config.toml
num_key_value_heads = 12
vocab_size = 16384
init_std_qkv = 0.0159
max_seq_len = 1024
train_tokens = 553600000
dataset = "wikipedia_en"
MLP neurons of a small language model. Each row is named by its layer, matrix (gate and up: input weights; down: output weights) and neuron, and shows model dimensions 320-415. Each number is 128 + 32 x the weight over its row's rms, rounded and kept within 0 to 255. Numbers have three digits each. A neuron's up and down rows have the sign that makes its largest values positive.
After each neuron's rows, "fires on" lists the tokens most often at its 100 highest values on Wikipedia text that the model never trained on. A number after a token or word is its count.

L3.gate1352:123156145095107133089140142143121106130119142096181135164183133086141212153171138164082115126113123175133105143107150117154125108114124112174115149106165128163178108152144155113156118112157097122082126143102123120132094192159128144104114069129109098162084055130123096117119182109116158138
L3.up1352:199165102144097110077137139041148130117107093062139131171142213118115145152147085155131147105073154177141066094203158156126135185106075158186152106095124128144116126104136132122159150163163086118106099139166124127123168111120076168177116135122099138128071083098155134122129112109122101119
L3.down1352:128134117095115093110143062063098132103111106102127119094108135124136177161194171117118115154060145120134129087172108160139086175148088149141185129156057155147114124141132127113111139128148075121093119151104170170048132136145131115119131089172130134072086129089140139037132197153103118112
fires on: "," 23, " |" 19, ")," 11, ")" 11, "?" 7, ".;" 5

L3.gate329:141157084071147118178105129131115102156091187113175226185123123165121129183093086154131128156131093145133148156149110177186102138127137134180181139147155124177173114133175119085157104128113145132131118052145185100074106181132103154108153107134123106076156113180135121162105123119118178116
L3.up329:120123161114089117104099189161125117084104138153127114125134132147172156152053113067068171151141126115144149196138136139125103101117113136125138187163085088125164069139153164131093111114205088146111149089164113156159121141117130114108077128122109140168126155127136100058145181138100190165
L3.down329:106168160101196159158053093129094163144141098083112128127138205154101133145127106120080163124176126107163115100135149158122154120167143145207110154230161139175191095150089109051176163169132167093160114123119096157114099119152130170128140146132131115088142119205170127155123127085123129098
fires on: " |" 94

L3.gate1836:155138128154086128132136166042095112075111107159108210149149103130179127096150156094085049152117146150077123177136115131157102123065111142114115069163087112105104130139194137189157104123151149131133154137108094104117138097139075137159164147140120181071119140091178176178155129161087175176
L3.up1836:182210124122076154131126143124119138107091107114127118117147139130143144112155119110165071186099081233173179135134168159132142152060155160082114111098100146162146121143107102102096157129128155121118092176090150085073122119157138153106134152165097115108106084145141177178132154167063146144
L3.down1836:116123128107091091117145147109152093147096130141070082085113148114110099147174132135099117094144092153106150102131132150103103113117135132082133117121199065122204119147116161106108112154119131101161148122131074106110152118119118103119107121094071125118082160159145220099153111105124142111
fires on: ":" 75, "ans" 4

L3.gate728:097146061066158118204154105159137126103128161098164157141165099150134128160088168090185121103159101113096139078164157127167112080109104135099119108091110113110152149087117114189162168120188116071122171109157173156132115171113101095136089136137099068163080108099160159152125140078128146125
L3.up728:149188149112162146162139149117128130157166088148095102111168110151194152097104218125101186138151095109142200130149080092136144106162131113126117104095113147106078087091139133147181118126128154144106149144160098106117137142164105098204095078138124110119108158115152165158154103165124144101
L3.down728:108200147116125086133114161085114123136145168126112120106123094115182094105117153141119151128195080134128090104165135159135179145128120140184138187143126095136110098128107109179115161175157163084108184147093144137106094103156136165142110110136096127125144163134136130194145169133125120122
fires on: "-" 21, "im" 9, " Average" 8, "en" 8, " total" 6, "ph" 4

L3.gate362:129137128083108170032167117128125127077136168138079128127098098130130086050182117150132129107123143134165106163139144089106078179172156163121108140132087119094132146177123136101124160168157103086074161132125164095093121104137123139164076130113182083072168153136110138097167143122105146135
L3.up362:131167138138151134113126095136080102136160138140137119138080158170116114148104073089136143115164115097075115170093112114070105113151135177084088116116123108088151081141177151154131108105158095147110110116167120145129099153119060146111134156192091111129139159138114109092155102124195153179
L3.down362:112157133163138106144131075117067102177139107098174117146156106129179134155140163108132137123149160118115103144144126108138107141169119150137170155123121172111106144115133152120097159116206120173098137104105108123123072151053165111126196117136174087113093068153145143046107158121070100164
fires on: " /" 41, " some" 15, " French" 6, " politician" 6, " Some" 5, " Italian" 4

L3.gate1218:088152128165105173111140112078166145133138185125165130132142166164084163139139046124070190114149112198154093152101126155122150141100119083112118159155152091155169044147126171129186078148130150076157121131072137130050091171183170098174087124155150151104184140169133045154125193136151182165
L3.up1218:133166143182131166138099120128108097153152139095157071117147099113145118120191105114195128115124168127104053136144156135147074120117212211078150131056128120084107154068164119183086120134133109112139096162135067152109153083114127110107133157170123139115154160127127145117163110096053037107
L3.down1218:129107142177123084114119138102092155132114150075104103089159112104117103132137114092217093154084120118089076159117119135052055115114118168114129104095102153096161155091155098112103087194093115159116118166088104104117142080136178166181074076139131117143140057159099216081082100156071035140
fires on: " some" 23, "F" 11, " Some" 9, " an" 7, "Some" 5

L3.gate1786:075134171137118130128097160224112115145123148211144105133167125092188081192071164143097068101132062110135131103082118076100133090148110159133107130099103109112127077164150173163146188166178199151145109105112150227096129118114127116090137124166144147158146092163093124151129121136117129148
L3.up1786:087135139124152129146100166155111093178115160064095070094067165077117087161084156123131146213113131117108031150137199117169147141082128178172229153142119141078117151110148091118149075096104081161105156169087171145137114186158147160183129143131138085135165108103142149153088137089143110142
L3.down1786:139150092085149109156110114117155165153078128128118148120061099123144119082078070128122112090154193142074076147145049098116078125141152098084148154130157130141166092178086169110145101120162134131054157131121123106162139104162125110140099102165122124116151167048112129128103119133188086135
fires on: "." 60, ":" 13, "\n" 9, " to" 6

L3.gate813:072157115158165127110077089125100130162154120144087175118120107073150115123176114144173183084120101158107156124125111145125089180115136120115080045125114109081146137120172171133142124123107122074131131153129117096108123129111128141069086075140130102127085155091096089115102074148105113147
L3.up813:083104132118161127144114126106165160141132146095125176090202127135134158064126154095108115101123161114010133190127102090101089119092136122087138088097064091121169153125112110127087130112088117165140156171139132145226122151129153145139073128111101104139167180140157124086063158107077126150
L3.down813:134113081109179127082096142076145136099072154161106175178182105122153101038171188162134101104124128120170099086100134100103110157111140069120162133133156134135090071121125157143074084138102112179170170180083172185095214100161010086123158113179127146118140161130132155136046139156101170130
fires on: " de" 31, "ro" 12, " sat" 8, "to" 6, " De" 4

L3.gate975:121105141064098146058176130092125173126178167081125152104142144112150148126103155079133158099155137100119135158137106151054141104105157121133118162059075156160129037129123116146096159183135190111132119156152150085123131124163187073143129103110135123147113130103123135112126189173141149119
L3.up975:130090110136098137171156174123088174166173137185157084194063107107137125149090068137142133102161163151102148173117093148141233131158165110216100163140130180103153155113069129107144148154135089121101124112166152132135133110133086190144180176118128100180110118158160118196114139167160100025
L3.down975:141115102145182149131130172116114136081090107115133130196079170126091133147127108114151129063160132115134111085083123069155161135093096132164121132079133171093148140160143106117158057117158109069151034148143119120107095122154173157140138163096133155168141174156131079111074209109181139082
fires on: "–" 85

L3.gate1072:089117140074091127128161154154098086139169146111120150137167140087143138123102145159098158139107111156095104099074125087139127150139110115099119204121161132117092143162124157097192107119176167163099158095132150057128107127136131119127120073123102115119060126119108129157160181139098126105
L3.up1072:130101154122111157162057149121092187131147118155146068163123119148168179116148086141165124121199110139107169153138150144146172128121187078139102149073100099122069133113099080124123146088057125135078181167164070140114143128137062149192106094075184132123109181082136140134137133144133103094
L3.down1072:126162182132084163128100150115126142097141092115090085084113125114118136162049126104100141064194149125129120129136072141082145149142149097123124146090159113127148127149097142092123120156141086098160052163064124173143108132140122078099137167152101148170113108075151130144083094152091091144
fires on: ":" 61, " of" 12, "s" 9, " |" 5

L3.gate641:169092094160144130084099087168048028157111100152161131175157134106117105224144142112151089148112149146169150130136084160135109120152190128059151157130085146104124061178140163127146121164097121129088128160107152098129160138154114159102121149111075100081136097159084138148086185109193140128
L3.up641:120109119114147148184131118135171136155148166161131114123106113087123079118122154140114167204168133134131120176155133090150135107135178082098143108112130159112117136135103158119118080104179068089145098139131133124127110122154138170163154182141141136137111149100169125135105144111120109115
L3.down641:075151132072179151116097114126062108143125110109128128106141126182088161148143128118099073148141135094170123156165200105116101121101134173130063132123135104127159138147140138163097125157178113163097133126133092108178099128137099129126080139114104102134058043136181107148152156164046154164
fires on: " |" 53, " very" 7, "s" 7

L3.gate1497:098133080133093122143131123123138186138086112096135134166110203159152162130086150136104125078168147155109137121097093108144127116132136116112114151157148113094128105125115177100136183169105118149122137126138115157164126130134132120105131142176199164121089121128139163111079140097154083212
L3.up1497:146098155152106154117204097160118133129178122157136132147134095063108181076113089063127169101138146112162104155149141095103120117150159078152149176103092153150133061146086127178147110034135190178131116107105110137174088098171113100081141128139128086124127152171112103066146158182087095124
L3.down1497:097178143087093125112069119153159142200073135137150093112173080131095146156181075088134068171093168094158084138146140086130147104105165130144117155119148156134112103148143118127122165173186114097148159113088136128157110117096157127105144023205076127117149086108115139084103128157185086080
fires on: "–" 52, "-" 23

L3.gate1723:095114113162162106161183135124100117096163123164052039170135089099148102124189154122173119121185120157153100129094129105126121099115159110127140154203091147152153020183171139130169174113148159121062068111133111161127182178095153185098128100154173069101102138071125179151082109148110131171
L3.up1723:096121159142111077165103121074165122097150158172126123147192106142163120154189088091084139160195116113162121209091109109186109154123122121132192150116068153150174113133126116126127159183147100109197127178133166136174153139126125138112225111085072139172148116160130126173142175150093146093
L3.down1723:137108129161145181080086076113077152151116157199126111145134156127106129092148077123159061119182169160133133104087148221133086148149163142115104121137160130085112127053091122137099123153119168139153172097144145173106111182166059158082185125147075167146177021153124125101127100118106167121
fires on: ":" 19, "ct" 12, "ge" 10, "e" 6, "5" 6

L3.gate427:195126149116094110130169136141137051128062149115120153196134096087104157135143131081125143092129160131149140139102148202098090133140138135118152137143121144129112113094164132093147150143095122154093109190131102181112156100114128101126172145074115104108160160081113118081147128111054131146
L3.up427:085086167093105108130143112162112096161125156157133120186148137100076162079116214082150175175079151138104176155144070163142066145134161078126145255190172179120118127168163121106133098094081100114184142139099178128077133159153093103141125156097128055049155151141100093097147121199134119089
L3.down427:055139174129135113133104142181106160080193157158185145119141135100139105151088134095150123161166135083183065190105115084183125147149137155142144132090098113113122142155087159095127118120117110164130122082135181127119115097170103095092136188146199142162133120076148139113161141163206155146
fires on: " |" 47, ";" 4, " for" 4

L3.gate145:135094122146132113103161106153093190187092107159108141127150093073181129159169100104191083128102119169134157176109135109169126110142199137148128112140117146134088150125168102161133142183186190077139120159131153069111117154117139174106155146176127134170115117125090128150102101137141126118
L3.up145:077157085150133140159138200092124158092107134120117095107105156169080101088085115135135110106078135093172109132117140106158135162087094119138099138089117124108071088146099157136184077136098094091159122145090123068142113103098115197124177142146101165128106147139085130107110093105144128140
L3.down145:123170101155198146108094143150090138110120094124085138128097123118115139129186142093158136077165190128167098073103077142122161119137132139085130177123110132108141170094148186158112131190142137103083134151129053170096213110110035180195150136064135118121129150126141162101163103119077137119
fires on: ":" 73, "a" 7

L3.gate1340:147169155165135104183110124048091149078125125067117156161175098132118165115188142152129133122164130182085133130102142113201157092078089090108060117186175152149154092139157127134111178119166175132083133137129050199085110117086130116122113137137140116098125170122124165095117170166047139150
L3.up1340:147091132142114080134142137090076070094178165092131139175094146114151123215149118136133085152147144155117133167141161141097131201142224120134173115121086169143163162157080150109068117163103086122133123154131152158092126112111053132142138147113114131058107114154094168121121158146109154140
L3.down1340:156098075136133155153137095098094061155120205083096110078123102103138129123174143039135072091105149141103183117160139094144133174140163135142169091148156115166172135153176111124105120134181155067097079127128102111157182132065212156119138207123122152120151147205098186121078122101071147080
fires on: " early" 27, ":" 22, "\n" 18, " late" 9, "Early" 7

L3.gate1887:171119093136163163081090138175059129130150179119080130135049091080093115110128133097110126135150133124175136120104114111110107159144197130140107131101096222120138090178145176129141143159145140167079089171115120050103178135129174156154147107115100111102130154117130145105162167140104109150
L3.up1887:157126116108149225101110109187090096189201089116099088144143155100072054077104146112104158128171142219149181114171136136114165159229177064082195173146104170118121125168148138140100148111124138132188108056159168096101118128146142098093120128099074142090120145179176125124155090136143108100
L3.down1887:147207158144157114134174149108184158094149178139083145078090132166172116158119144147059126137076172135115132135115141081142057112115115116150076097089109045074187128114196212123166105129144200156138132135171157171115101155153103098071143111119189132127105145167119126129087151094107075102
fires on: "-" 18, " of" 13, "red" 7, "}" 7, "s" 4, "yr" 4

L3.gate218:119110173116096096064104155152183133143163129117174156135123116170105114134136158152084099075051061119163113152098149122123082148140102105152100146100146113146170167134145109117142150093126120140133139173086091127131123114118099120173173169124042133094151104124154095140149146108092098144
L3.up218:112122115107111132109156103070141123132147160103104174150168133139119103108107130158135144111094138109077109202117064147157166163090086078144121166101120087096087086136175158140117167115102124129148120166096147098124129101195088108121183176129174074126081096143134083146142123157152128101
L3.down218:113153153129107117134138082082121143152196119107161166107147107167132107179146140136130060140124073127122025111095138121108162155100073096115107105123127140103093113137117137176144137089145109117115102142143075093124078118096093138105144160145141104136074169106161118098102120103132127165
fires on: ";" 92

L3.gate1017:186119081084081135102102175168134094180145188161166084167080145112140164169157105099140156155127178102124090092082145126145121122143127121105124164141202145107152094213156138101124139158142137123046110130128182105154177168166146145133153115149118087102118083167140103154126142154148157095
L3.up1017:193129174113110127183142139133156141098102097145160157097181151118179153148118112146099107164094129124089112132160109166086115149089093123114141100138148161087112106123116169140111150170107145189126157107172114158132089145129085109075147107142079098098161106149120133177089082169103135111
L3.down1017:153138144137090159105134047112115075107126100140112146106161114098154138160183140131206144136129109178063112165156147152113090155148185144144085163089125152117111100096113100094102172173170121126127172126098137150089051134153048123085130121138163127141193160099139074120128106168140113125
fires on: " |" 29, " first" 21, " only" 11, " last" 6, " to" 4, "." 4

L3.gate976:127116080143087149119199113082075156093129082144143097175160110145127114091176080115121145058126116138109133134099126063110136134158162076074148136155119132106141172143042120115142146136145186126105118084159166095126162116043089111082121145184142141126098173097050136152130066130155155126
L3.up976:110115131155103033112114159123133103102101112151151150096163131133102164119132119098132117124126196077076110133149156103117087153105126106124137123144140126161105180147165082141124098137094071129142130149157094172147138124135199187113126095132143194109149128058195135052129169082135143143
L3.down976:115148169135157116134165135165138141161157101130201127110125127147178180086111120234099151141095092141159105176154042162116118098086115077146055198095110148099115144103116147121099189149095155073127158100097081124153173114120114129165136085129181165124106176099117118093108097146149114090
fires on: "–" 23, " career" 12, ":" 9, " |" 9, " State" 8, "21" 4

L3.gate744:160043074084147099128099130129103128159075157124108154123135162088162168157098112131175110129135149137131123121064125101099110184167117137131125145177142155134107120131079116138173118085154214111169179135097129091139160182168169135104163114116103117138117112131169143155085177135086132115
L3.up744:131112152156132134139115112101166137114081110120112078180135138098107077081153174099145121045124123172156213159099193160162085109139070145081181148090039156092042105069082080176120156107114141163051119156065085140190099165101143150110139110096104135122179085122095101080055100106112048085
L3.down744:082101155168096106172168118182121129085140096186130080158162100168166142167155148130186084107095098099155104114107137179092142050108092130094126114136151146110139147087123128161174136151157131185153121171204117141151095165145110118128174107092085162100086132102098108100168142154080146103
fires on: " same" 23, ":" 21, " either" 7, " aff" 6, " January" 5

L3.gate512:187093146109138153104107107184129191183134149155078134140165140142151144127163138153087111104114147111125101183116135086141113156108119112173132140158176079106136055125096149166138134085144155107095150145091115115105144107117120091098115100168166110088149098118131128161085127189147121162
L3.up512:127141168159160105090102173167114174140153144105129132136124096118161142110150120174127098107110134106096100137110132146189184182114181159124157098095080112069081135137128145124111146103076182177119132123126192135172098148103096132127108088179194144123140184151163089157148178105118122121
L3.down512:100064216123138151099118166100139158167157129128079133065095070104168103148101073148076162110110140142208084157120128142171111074160116138067050091125143114133077081146133167097144133070135164156110102080146082096063080093097116092179093093151143158051087078155163165146195095110147097112
fires on: "," 35, "/" 11, "s" 8, "2020" 5, "ate" 4

L3.gate16:179075107162093084146137203097151145123076126129184124167128101101156113113215121172100101129111124121125133116136115089182126130134129117109144116162142143105142119129114104143142091106130135090118131128097083197138155149156137138177135138175112170121160175131162118121116116169126104149
L3.up16:143050106120138137177105122171139164161124081124104177143062065163121114106147128109126094167068089124127086177127156095107117119098146171151133116144120147132114094130161083144078102115186151122136079098159161120097100127153137114057183081174070138124074138142199066124154103137098136124
L3.down16:163147120144142171121116156133062094100125132110111212114117130101199165127150093111090109111112139170107141145129032105125160128120122115146109072135135062152155158108155122170094147138153116092097054083146138117138145136152144151111151140112164132156095091157168086139121163125098135076
fires on: " |" 43, " other" 12, "l" 7, "Gls" 7, "ate" 4, "r" 4

L3.gate550:095134063140117067130163091153135161082125115117103148155105132119072168155131097134108120125163111163124170148159155133131167109132123103107142173127137122093160123089104057081142122157118163150162132100143114128058134132131150099082162192127106105117128198168130081137173147116145105135
L3.up550:105146125159122130140108184103124073083103105149183146160113109108079093106170136147117106156101168139175121083080129086094105169155087126089156153098073114123174122206164161179117148138124129122098077120111161139104102141142138140209134129117144139082158125104158143121155139113105100149
L3.down550:176094164137095106132117156132084097102103099132191132077139078110159086182182188162143112072127103100105109152104150071119102112085111140113105149078185110089094112158155137147131158128122119075131110148129136091115101128137085148181067145101120154084116090143149149062119112142138156114
fires on: "," 68, "\"," 24

L3.gate1561:165140105099155134083103146172112127077097130137114160148167130173124134178126127156158075078124171164155210185122174151041146173124118107154172094129132143187170173146133150137135087100144101136117135158145130140132138144137090140081132149072106106110145124149110114110161175095117029156
L3.up1561:139164129110173110122119137166122144085104092111163108146149184145111112152101113098154099142136131160124126210142181121095139169131127117157164095152111114129092095168225167110055115123106131171110097174127174122125109110147101102143171130080101095095111134166131153220155151095104152161
L3.down1561:160124175183151108119141124107078150148139127125139128122134162102120153123150106077148097194112162102103142138168156110117046110108159117157078105152126136049101094126142127138077095142114086165128116100102164162115098147160100100133090114106174145119098103100139179081157130126119098212
fires on: ")," 16, "\"," 12, " American" 10, " Japanese" 8, ",\"" 7, "," 5

L3.gate470:099190134143149114188109129156131154075142131152089102146082165160164051152116116122081200090168145110176163093175097095094098080113139158144174105102119112107105114150177149108135156115096142131135144108076144114129112116089098121114150128132134185117082145159148163200053122096169159138
L3.up470:137120118100163116109106122094144074174111142136111115119174142078146093146087110091110141103156136162137162117108077147119172110144102115132143145120106190120127128139163113142093095129079134139132100135128179103147095178113193104182089093117102093104098124109142108078158181117122120153
L3.down470:153174134172084120200056095129194113114122129103100116129149118145159104091109199057164112193118132119150092156115074110090091085089147123152090061083133173134081088110161160117147128134142147049118071113154186128152106126117131119135137188094094098115121102102115138125155156120082098156
fires on: "-" 45, " home" 5, "th" 4, "–" 4

L3.gate1448:143101087167076101132098151167126139106096090109134061133182107116114093136122188163167137162106091147166086174108095145104176100137140162129146153094151179137104118137137105123130193202164128136148135127192075093144141135140105133149133076127080112113134050129102152173168143101097133092
L3.up1448:115140168135179123084125108163120153109153163114182110092206088108179128085161095165079119135152102123201147128134160133101163141132169120148120146115135113107057121126170150227138051131121098145170081150168104144101096086132108114201142133132204092124148116153138143141135111156149157087
L3.down1448:101170152107152192115063180127112128152101120110209117115162107098121144090134103140113121087167184143088081141152148077153154108112184107146122142153123147120117112102113169114145148139141168132176132125107162102115099092128171106099116094121110151100155140137182133079106162155159137111
fires on: " |" 44, "-" 11, ":" 6, "y" 5, "en" 5, " also" 4

L3.gate671:136122135161091112155120140107117180167155069114161078166160150160167123146143128167092078139077099148056051143081159089127133084129153176100137147150118132113127179141114112133193142144135135075137115105091118160078140144126113134136107147163086142099092107122146103186132141141138126140
L3.up671:087131098186146081129149088168152098173204151139166119151118157110122141130134089063119134141116169149158135158124151125180184092073097091153204119112216152141144130130151097160160146102054174144116101122114126127160185110088175121129151126174099151159075088129139133105129114163075157132
L3.down671:131130171090154090129099123151208080178177156170097109125094068094156125182199126100148146158138180157166131068145137071149084112128089018099152134110165181070143190126125141188096081108130175148126113114185106149148123141159168098118129120116148199137170125126130082137107049102130112159
fires on: " |" 50, "\n" 19, "|" 5, ";" 5, " from" 5

L3.gate1348:108170135185101137109110141128153143106024123148146072173092124081197233075137098105145137043129071164151126112100082176128126147149052122143132115100119157210160186126127163125161062161097132102142153198039091135170138156093125149149162136065085151123120065098152107090108135091089168101
L3.up1348:131118137159092146166184144151093094162192148106179069109067135096143147102073124092168141125128146137091131102101106211195117104085101124104171194126163159131066092154075133186126108146084117060149033182119146196115148139130148123087036140151169107130103143160111149130220138157170120078
L3.down1348:145117128138042116170140088124077094157143135106110105130093121137152058156098093129135140126101115179071184131117101100178093137134102067128192102094124137110086108128040159129123121130183072135121150119157124136094125139148097145153182150205129182178089149110177102116139143111140080231
fires on: "-" 23, " |" 9, "est" 8, "ar" 8, "Star" 6, " front" 5

L3.gate95:082075139101117165114135106110113112159166153082195143163133174119129167170131112135078124109147152118107114114090148152125121121154121166148143148085110076137071071110086131122139139112122166086195114124099103070153131110089130119106200081184105161091142129169100112111085116120163174143
L3.up95:078119090166106155157118084178108167125163131129121112095142153205122157077113161110161180168143147128120121138167062155153166128131124113125143084123126164127075163077147109144121103098090159113138115109110050152163144151081150110132120119115138128171153132215158111094185152058122094120
L3.down95:116187155109132139117131083168046181123111105145124149160107160131141182126091087148131079154167154127111115138138128130127155162121136124197122145128103119093094143172178134066065139190100109168120154069109081177157108112116174122134158169099173147153041098125150082150128083083149080070
fires on: " |" 39, ":" 8, "ic" 6, "ator" 5, "at" 5, "ective" 5

L3.gate1428:096121100116158147154109177138111127090134126126057122168098144052090162088116149163165136171118117141115119098135131144122167130111089197118128093144081175150074118143156078166126080108113162086161174094064123124090165142190120176144193115179139128092166098170176057113116152126132169108
L3.up1428:124153102125131125159124117148148165192131165101066207125198144134087091139141165101120115131111084131082086122101146092115066090099103082103068113130123123107079099142123150122139143098199138131076143124140134149147061132083137172104164169161191104167131133143172124141055115112134121180
L3.down1428:107118148101083127090123143168127108191142118091204107150161151127188072166165099093120118099151106130216181074094192089144132126113071126216147162110162120072152093136156140164149182188226157110128191097153121149109135091121146127119094172132075141124105091130117150134130151050125137112
fires on: "l" 22, "ro" 19, ";" 13, " |" 5, "9" 4

L3.gate614:095145101083180155101153134140137132127146138168059115141159075160074144134092132098139078126138135040107106159064134151150088108153076103163126139178107092137168138138100111166171165105105143080087153146148150164154128126076122147106128133202175157154137171127146145171121144114152108146
L3.up614:072147095078158180113072159153161140076136195094178149122111131084086115125154114143126186117064162086172129107110102125073142105115140122125151153109114097134110166172166109116089067154101096158160092152135146117146152117130146164145110134121112112175137104147095126109149161077133159112
L3.down614:066150175140120108147100162141097127173107107134160133134142089159101165063109162097120081110069166107079168146121147135108126113100119136198143167130118138133087102133138121131098208135132147142156092116111146212077170134100069166200106117150145203150118206086108113091201134197057106164
fires on: "ing" 31, ":" 11, "its" 6, "end" 4

L3.gate1766:199050111110096151176104097152107087148124112159106185154119118099140171202163134117143137146139197128096186131119134130115163144104171158126152128133141147139126052172170165142121035141103169120115152099084101165143093100145144158123174110104136121073169135147121108105073172105063152079
L3.up1766:127125134083108158127067081091158172111113113111131132083103022110154130102131130122139050105080172127159137118126111134156146098157170132159135166161087130124124151115097129093133144165120110109132191212082162115058117134141140145171140173107097098115188179131170135111128125109119115051
L3.down1766:095179109111166053134148091087129151171059141193141093087124100162161156117079129182096122162194122126080140125134079084102181121090086139136125150157110125095098144153109182107160076103138086098130125109136131100160137140093146141181084084130228107160074173105109162127150065094154133072
fires on: " |" 36, "er" 17, "ar" 6, "ster" 5

L3.gate940:141096138135120126125114107066082130131191189150144175146119135090095133134182096107104185145136146153096099157086116192116125095113164146149118129112089168167104114146121211181119072109179088100146136066072148116058137154115078132149163042160093137085125134116121110106144193118140099142
L3.up940:092097130123122221100076114165130100115153111180148156124154148117099149082104110083155159196136095124133125121135130119155128081144113116149156152077099205111088137183165107082148079100108187095104116110119152154099036163063161148192104141153161120129073080070145126165118117111107113147
L3.down940:175166102079102155112135163103121106123180163171116055124171142128118120153098113104115200149132104126110144102102135150186149141132136154095119154085087101106157176135092133136110100110141114081134181143110092145117107136144148127136123130106174168103130200117144139125138062142146137111
fires on: " |" 42, ";" 10, " 0" 8, "mar" 7, "orm" 5

L3.gate1180:111154145125128146137113187140150161133154162069211113127110089246119093141171154174134150089114125102149086106197139103103136127135155172171130105204079117126093045070147089129128144134049164166139137179145154090134135156172053101081138141101063135152141150124130147171070091134153154113
L3.up1180:093121123137092112125136135143120154119132122148085137157106090128181099142104146111137168149158116095174111128141118145116149135103140166135097155141121112106110164146162133125129112185119115173200129158139119113135153116107167152146166170148164122155117109100151089126139183153127127094
L3.down1180:154114102143151189088174170135069171098083113086100172148156160054169158142082177149113139103121107124158089114157092092066056116114068192130072184116148146129162114099135130103119226129107193079146073145134111143100090121183091151141121163115187160173089139178111130109108123098163085112
fires on: "–" 28, "in" 11, " votes" 9, "ot" 8, "z" 4

L3.gate44:182138093124110113106129139100179177120114136143072121106174115031160127200163117101106118108138159179151118118126114164165166144115098137126108157089132125096091109119106098139164148135151192117072135123128097062116119207147142111133082211139124142068139185079123103144124082169175135136
L3.up44:135083109157140068101109123187172145106149113098158149087177087070116103102154113166118140101081035120150142107112153110141104143142122126090096091060096102096057176205096158174157131159113155147037132120080182117148088141120181149122138109180132146135139150147115120161141133138128127202
L3.down44:128100165107143100121131132179160149114127141107155102066146098145089145178159124159148217136150191120091109171106100183132103124148163131080117144115169146106125144123163118163081151112086117106146080150112109100161105088154151114075162145148179100108155137152155135132160168114115132115
fires on: "," 89, " no" 4

L3.gate556:204123096171109099097154154115175154090101092174130135139073120123164137128137122132099170140122139203178152118128152147098070089139036167084140122132167125070101098152143132103097117159129093163168173119138090141159204112217123145144143143104202132149158137141124148179130146112123097118
L3.up556:166083127121150104113147102138117199107122043111121197128151137165122170137152148166150121101138120123104103166120121172159180166162153109112119139157123123124062128094163118144125129161177146137098162150103108132122145096131141113130147116121142108101130159035115110132175172116090156065
L3.down556:139119125165084125089134096061097111102138091169183205153116099064176152143123115104142113086080070132060133143142100136146123193148164153059130124123136077089085103186105158097105129185102129119124181102163137153166104081141110177149073116109058109139115128113146158167101150140095116087
fires on: " |" 44, "Cast" 5, " publications" 4

L3.gate879:204132113156135093151093188129161111134081085114141081155150155086085121079171071138159144130116183166094116078156144206171114151061096116171156108107098160131113154135169114082111135124158133103055100143182072123140188181071118140077106113131141146129164187109154100094094098124125154153
L3.up879:127178125175180140171138135137128088163123144118175160132123144100158126157123137089132186196132117101082090110177054081157177121107118115166121118117081138087156157105139107150107175138131128159143079144084094130152130134080094105098034161081162186161161172178121116120186143194108127092
L3.down879:180155179116117080088102132181129145155183116091124128092138132144077085160127169120117196157140198138162132132123067141095123115083166151130153093120148110131116135120126112152117149144149118163168111184095171080142141106153121173147118131109145133158145149131137122115149130170079118149
fires on: "," 50, " where" 25, " when" 7, " When" 6, " which" 5

L3.gate1196:102108066133131144163121096193142086096096187148152107124131109161110126099111119129128136098135126142098122150144137124172120099125107114143103180130157124120117103126081164095103091132097092086149174102134176099106110114162134128162094174121184100091171119136145109109109091176143142130
L3.up1196:145087158109140159144134144074201137145076068081156183113126108150097173080187101136142115063124122151182113121120133173081120093106142049132116134194130105162042101124133105136098111131139148100163181179035137073076175120177135117137123117121101122077134158083096167235098140171067162124
L3.down1196:175096189169140101126092107098154186124113126131168128133174135118124087127117118137075093139137178188086113165117065135118115084163123126092129126141124138103109162196107190147122140162086137125141152109148164105137102148157176191142094123122092075094068118140195150165143137102137105101
fires on: " |" 32, "ed" 8, "ev" 5, "ly" 4, "36" 4, ")" 4

L3.gate662:165119101122136132140123133076131163174091173082110184126080165141145113143187078118121167136155162140157108089075153108118135082121090122089143087127178156122099154091145079182114122165122156063135171118083103170155060101128123146198130127128130129126140110072174118110132082130148135157
L3.up662:129158151130157141117127117127163177067144123089102160119130098102096088100147193127126141135164115119093159205093065111102107131098109113140134158139162141151163110133096079221110108133123155135115155142152178128128117146144093101120195120156138127122084170125134120088086069170102137116
L3.down662:091171072157102162106122180199094120193085140148064141160080163104118099090126159145087106102087139095133139159144072071150118185128137094116106150099139091188118159133071153146099074135142164094128142105160209126169101096098100149180149163171102113125149108135134120128066163152043132160
fires on: "l" 25, "el" 20, "=" 9, "en" 8, "ed" 7, "et" 5